MLP neurons of a small language model. Each row is named by its layer, matrix (up: input weights) and neuron, and shows model dimensions 16-79. Each number is 128 + 32 x the weight over its row's rms, rounded and kept within 0 to 255.
Before each neuron's rows, "fires after" lists the tokens most often just before its 100 highest values on Wikipedia text that the model never trained on. A number after a token or word is its count.

fires after: " at" 32, "t" 10, "w" 8, " ag" 7, " m" 6, "ed" 5
L5.up399 [107 165 114 195 150  95 115  90  58 135  78 138 124 150 154 165 107 134 141 119 126 122 129  78 187 128 104 154 149 107 176 148 180 125 105 150 134 195  95 123 129 113 135 148 168 145 145 143 152 146  52  56 134  77 126 110  77  83 151 152  93 131 130 156]

fires after: " e" 23, " E" 22, "ep" 9, "ric" 7, " l" 7, "v" 6
L2.up167 [ 95 123 168 193 148  94 127 119  98 117 126 153 141 144  73 162 177 120 151 199 165 163 163 141 161 137 136  86 136 138  97 127 190 190  99 125 147 134  96 119 109 109 108  85 103 171 117 108  55  68 110 118 135 163  71 160 150 218 109 150 119 111  95 137]

fires after: " f" 19, "," 18, "os" 9, "et" 7, "qu" 5, " re" 5
L6.up629 [149 163 112  62 144 102 142 134  72 114 106 161 191 162 184 194 151 103 183 155  60 114 161 130 122 119 143 168 113 103 124 153  82  96 115  90  77 100 162  88 111  72  78 171 155  78 148 169 121 153 176 125  66 108  75 170 133  99  80 151 127 142 147 102]

fires after: " s" 22, " re" 19, " le" 15, " v" 12, " b" 5, " V" 5
L6.up907 [143 113 127 107 138 107 119 117 110 155  78 120 115  97  75 150 129 120 118 111  95 113 190 164  68 175  97 162 177 127 136 117 150 122 115 100 127  82  75 123  68 121 162 167 128 127 127  86 148 115 150 106 150 149  74 133  85 174 165 123 123 172 148 146]

fires after: " S" 35, " F" 29, " O" 22, " s" 4
L4.up500 [150 114 124 145 130 135 157 151  80 160 128 141 165 133 125 106 139  84  86 125 114 152  92 129 124 203 161 138  84 133 134 130 178 154 179 102 134 133 167 205  77  82 140 146 120 102 119 103 139 121 143 180 158 150  83 155 104  87 136 122 164 116 136 170]

fires after: "u" 21, "il" 20, "b" 16, " F" 7, "ear" 6, "ed" 5
L2.up601 [125 202 113 185 101 156 101 109 134 149  72 107 120 176 105 117  72 162 140 106 132 172 106 130 122 176 135  92 125 116 151 113  70  93 151 147 169 128 131 109 148  74 104 134 195 109 147  96 164  97 166 126 150 136 154 109 228  87 156 173 129  93 100 133]

fires after: "1" 31, "2" 20, " " 9, "|" 6, ";" 4
L18.up365 [ 57 172 134  98 122 156 143 147 166 120 165 125 154 164 103 128  88 117 151 133 118 160  77 165 104  83  84 108 164 114 170 180 172 110 123 137 150  96 123  73 173 181 166 138 142 116 122 196 121 138  88 159 149 118 121 112  43 133 141 159  80  68 109 108]

fires after: " S" 18, " gr" 17, " cl" 11, "e" 10, "r" 8, "m" 7
L5.up88 [119 163  64 124 152 122 156 137 129 149 176  99 124  93 142  92  82 122 124 142 153 113 133 105 151 113 130 159 145 100 152 116 122 134 182 135 147  75 140 153  63 143 122 173  72 108 123  93 183  87 128  97  76 100 106 156 145 202 179 152 124 112 132  94]

fires after: "ed" 13, "c" 13, "in" 8, "at" 7, "form" 6, "h" 6
L4.up120 [147 151  68  95 130 115 155  79 165 133 113  96 140 125 167  94 124  96 138  70 110 164 105 149 104 146 161 142  82 143 144 101 104  92  76 135  81 131  90 134  66 179 111 146 116 128  96  97 148 151  97 141 121 150 166 160  95 168 142  93 180 123 153  86]

fires after: " " 66, " M" 4
L18.up945 [136 121 140 139 146 141 141  99 150 167 151 101  95 182 208 123 136  87 194 148 143 114 115  83 160  96 139 158 161  87 170  52 168 125 122 152  93 116  81 125  77 124 101 201 124 150 106 123  83 127 115  73 121 132 148 127 112 180 106 114 112 181 114 145]

fires after: "ur" 14, "1" 8, "y" 8, "2" 7, "en" 7, "ou" 6
L5.up852 [111 142 130  77 188  99 161 142 121 135 132 146 114  66 107 166  94 126 136  93 124 116 160 183 108 132 108 128 124 144  79 128 126 167 146 124 115 160 188 165 184 135 116  75  85 109 146 140 139 145 109 186 145 142 111 145  90 109 109 123  59  84 142  98]

fires after: " N" 35, "ver" 13, " n" 10, " e" 9, " t" 7, "ev" 5
L5.up975 [119 122 166  91 141 138 161 125 130 163 137 107 142 149 133 160 107 136 175 106 122 162 130  68 136 183 107 212 117 108 141 184 170 126 115  69  99 118 182 162 148 101 110 117 111  99 145 186 128 163 143 117 107 140 101 132  84 141 105 175  85  91 110 156]

fires after: " th" 15, " an" 11, "iv" 11, " f" 10, "et" 7, "or" 7
L2.up620 [120 174 107 142 153 140 134 145  85 121 138 127 161 187 213  93 153  75 160 149  84  96 122 109 165 131 122 153 140 114 144 115 141 157 164 162  99  66 166  91  78  38 138 149 123 158 136 125 138 140 106 152 136  81 106 149 103  87 105 230 114 102 164 117]

fires after: " T" 15, " t" 13, " th" 12, "v" 9, " f" 6, " e" 6
L5.up19 [ 98  84 202 153 152 127 166 114  22 188 184 103 167 113 135 190 137 110 143 159 154  70 133 121 150 123 124  96 157 127 181  97 170 176 129 123 166 139 116 142 112 139 124 105 122  90 132  91 104 161  90 196 156  73 107 140 170 118 113 221  89 157 104 120]

fires after: " b" 32, " f" 5, "b" 5, " comp" 5, " he" 5
L18.up520 [137  74 176 121 156 182 120 121 138 130 153  98  91 124 118 155 125  61 158 114 119 130 147  95 164  75 142 124 144 123 139 111 119 199 185  40 183  73 137 123 130 131 111 150 206 104  96 202 116 154  80  72 126  65 136 159 154 118 167 153 116 144 139 156]

fires after: "t" 16, " t" 14, "ro" 13, " at" 9, " cont" 8
L6.up309 [142 178 165 210 193 124 186 117 116 119 123 129 155  88  98  97 144 183 189 146 145 146 115  76 198 135 147 144 127 124 147 175 168 144 160 119 141 131 123  86 125 110 118 107 185  68 120 116  87 161  25 121 103 109 114 131 137 105 153 164  88 183 124  89]

fires after: " m" 52, " M" 15, " B" 14, "b" 6, " b" 5, "ib" 4
L4.up771 [114 105 120 120 113  93 104 164 123 100 107 152 152 150 112 156  75 172 117 158 143 122 112 147 127 108 108 143  82 118 184 175 107 148 136  34 197 137  95 169 126 124 146  84 130 130 112 154 152 110  95  84 115 136 163 139  88 112  90 178 169 146 104 131]

fires after: " " 21, " —" 20, " |" 14, "S" 5, "er" 4
L8.up160 [116 126  64  99 100  93  52 111 113 108  46 145  66 182 148 151 138 121  85 181 151 100 103 138  96 172  72 117 142 151  86  50 127 132 118 155 108  74 153 149 139 162  71 127 137 161 154 171 116 113 155 174  92 191 154 148 112 157  91 113 117  96 135 121]

fires after: " " 30, "," 11, "P" 7, " p" 5
L2.up800 [106 141 172 154 106 125 157 134 128 155 167 111 132 170 159 145 130  66 110  59 123 138 104  94 162  71 182 171 159 109  85 144 120 142 182 131 117 159 104 146 206 151 108 159 160  89 139  93 117 157 147 162  78  71  98 118 129  75 158  97 109 169 105 112]

fires after: " de" 19, " v" 14, " B" 10, "U" 8, "e" 7, " D" 5
L4.up261 [ 46 155 117 145  99 148 108  29 141  85  89 127 135 112 116 138  66  76 118 120 144  99 122 147 135 157 115 191 133 130 142 167 139 119 130 133 132 157  77 172 157 133 151 170 150 139 141 172 144 148  85 149 174  70 169 135  84 132 132 108 129  97 173 110]

fires after: "ec" 30, " v" 14, " V" 8
L5.up338 [ 38 109 152 117 129 136 127 100 156 145 132 124 138  80 118 118 163 117 156 130 167 123 113 124  92 185 139 203  99 135  83 165 125 119 119 141  74 169 120 126 134  92 144 135 140 136  87  71 151 120 125 145 189 138 107 170  69 152 162 119 137 142 173 144]

fires after: "1" 13, "2" 10, "4" 9, "5" 8, "8" 8, "f" 7
L2.up97 [156 156 153  80 165 113 129 105 121 146  98 150 160 126  62 141 128  58 171 118 136 123  83 158 159  57 130 116 165 111 129  84 204 137 147 114 139 152 156 140 108 151 177  71 112  86 117 230 111 154 134 158 178 105 109 136 122 109 115 114 117  87 131 124]

fires after: " m" 35, " M" 11, " rec" 8, "ec" 7, " b" 6
L4.up175 [126 106 135 115  78 100  71 133 151 119 107 114 158 176 144 146 112  96  71 138 124 135 152 188  89 118 111 125  75  85 204 110 122 133 167 163 217 143 136 133  89  97 138 176 133 141 105 156 140 168  90 135  95 134 199 117 162  88 123 201 154 102 150 120]

fires after: " b" 12, " M" 9, " Th" 9, "r" 7, " t" 7, " re" 6
L6.up265 [167 159 114 137  93  92 126 128 109  91 154  60 162  92 166 169 151 110 153 137 141 125 151 124 167 123 138 130 136  94 160  68 144 144  94 157 145 158 123 150  57 172 104 114 111 139 128 112 125  95 112 105 120 139 144 182  93 129 137 122  98 175 182 160]

fires after: " M" 29, " m" 27, " J" 14, "ec" 8
L5.up568 [103 134 117 119 133 178 146 119 164 121 145 205 124 128 130  98 121 111 170 101 135 127  76 134  93 100 132 132 114  90 198 125 178  68  60 135 140 111 121 150  97 133  79 158 118  93 108 179 120 120  94  99 112 173 142 108  99 145 107 137 123 102 101 151]

fires after: "y" 15, " m" 11, " d" 11, " s" 10, "a" 9, " M" 7
L8.up910 [ 78 136 139 120 115  97 131 217  85  97 100 114 154  70  83 138 101 119 125 139 118 124 175 125 163  92 114 135  85 112 179 126 150 149 129  64 166  92 172 145  87 158 182 143  94 130 204 158 125 121 116 130 154 123 102 121  77 111  64 144 102  87  90  72]

fires after: " En" 19, "em" 15, " n" 14, " M" 13, " R" 6, "im" 4
L5.up248 [154 111 154 115 114 141 158 170 117 150 117 137  62 185 107 104 103 140 204  60 128 154  77  96 147  60 131 118 125 118 196 160 198 146 183 196 149 122 128 106  74 157 175 169 169 117  94 127 125 127 103 124 145 112 158 160 190 207 122 124 124 129  97 214]

fires after: " f" 53, " F" 16, "f" 10, "or" 8, "if" 4
L4.up15 [128 102 126  95  84  70 166 128 100 170 176 134 104 138  97  69  97 117 156  91  70 147  88 142 172  91  85 117 151 132 104  80  52 146 133 164 130 134 111 123  64  31 141 111  41 144 125 110 144 148 130 172 133 144  65 167  81  82 127 154 138  98 147 135]

fires after: " " 29, " m" 8, " re" 7, " S" 6, " s" 6
L6.up745 [130 112 149 114 142 128  96 149  87 159  98 158 106 149  22 169 182  84  85 161 156 126 175 128 177 119 155 151 139 101 109 151 146 168 153  97 154 108 151 162 101 153 151 139 121 117 144 138 142 123 203 194 182 137  71 137 104 138 146 116 151 147 125 156]

fires after: "2" 53, "b" 7, "h" 7, "e" 6, " g" 4, "r" 4
L2.up503 [110 188 142 123 125 144 147 100 101  90 163 124  80 183 225  84  76  81 138 106 120 132 138 114 131  90  94 118 122  80 151 104 101 163 110 127 141 102 116 133 143 158 152 116 108 117 182 133 117 107  94 105  83 124  71 141 161 158 166 145 107 110 121 173]

fires after: " b" 56, "," 7, " p" 4
L18.up304 [ 96 121 206 151 105 143 147  83 141 165 113 168 120 149 156 193 145  66 114 113 105 147 137 104 193  60 129 112 121 118 135  81 120 103  95  99 127 105  79  77 122 132 129 140 181  79  63 104 148 122 146 111 190 113 106 104 129  85 149 110 149 199 129 155]

fires after: " Th" 16, " e" 16, " H" 11, "ver" 7
L4.up603 [ 99  91 155  70 125 127 133 175 108 117 138  83 144 143 115 108 104  75 135  83 102 155  98 122 148 160  85 151 103  84 128 129 126 135 149 111 138 116 154 162 110  85  73 136 126 114  92 165 126 131 135 165 138 124 159 156 173 138 182 136  96 110 114 129]

fires after: "n" 22, "ch" 19, "cc" 9, "am" 8, "r" 7, " Sh" 6
L2.up255 [177 174  99 140 128 155 136 146 155 110 172  94 100  69 146  98 119 102  68 139  81 150  70 124 100  57 143 163 124  80 120 143 170  91 102 123 161 107 134  83  96 165 120  90 169  68 160  90 102 184  89 127  96 115 118 177 137  61 102 163 111  88  95 143]

fires after: " w" 30, " c" 29, " m" 9, "id" 9, "le" 5
L5.up608 [128 132 126 125 120 103  89 138 131  95 154 125  85  94 116 149 136 119 146  84 118 144  50 128 156 129 141 107  63  75 136 162 103 126 104 140 112 142 165 190 114 123 145 137  86  62 121 136  99  79 141  89  93 146  70 142  60 121 166 150  91 138 110 160]

fires after: " " 25, " D" 15, " |" 9, " N" 8, " O" 7, "H" 6
L18.up685 [ 74 133 114 129 116 139 121  69 105 148  99 165  72 138 154 129 136 132 103 107 108 145 119 159 151 129  89 186 135 149 157  67  86 155 140 112 134 107 183 133 191 151 125 137 144 146 136 153 113 105 115 143 122 186  85 101  84  89 158  91 111 176 114 153]

fires after: " ar" 13, "in" 11, "r" 10, " m" 9, "b" 9, "ear" 5
L11.up580 [117 138 144 128 123 161 153 131 147 146  90  90  96  98 113  92  48 143  84 124 104 169 142 116  85 141 128 132  76  72 146 118 115 117 168 158 127  71 153 167  93 116 159 131 153 121  67 106 200 113 165 119 108 104 122 107 139  68 137 139 137  84 143 112]

fires after: " c" 12, "i" 12, " m" 10, "2" 9, " b" 7, "on" 5
L6.up519 [150 123 175 158 100 128 129  67  92 119 155  99 146  63 119 104  97  70 112 141 178 161 125 113 146 162 132  95  73 118 151 125 111  86 117 128 124 125 171 157 122 170 110 177 166  69 134 140 133 164 182 129  96 117 124 120  44 155 124 137 137 114  50 156]

fires after: "\n\n" 24, " b" 15, " l" 12, " M" 9, " E" 6
L8.up449 [143 163  94 115 171 123  84 123 113 128 194 112 185 169 137 137 104 108 144  99 156 138 131 110 185 110  98 102 112 153 176 111 120 140  56 136 135 127  92 114 120  97 146 159  84 104  99 135 154 170  79  79  71 109 122 133  91 181  84 122 110 133 127 155]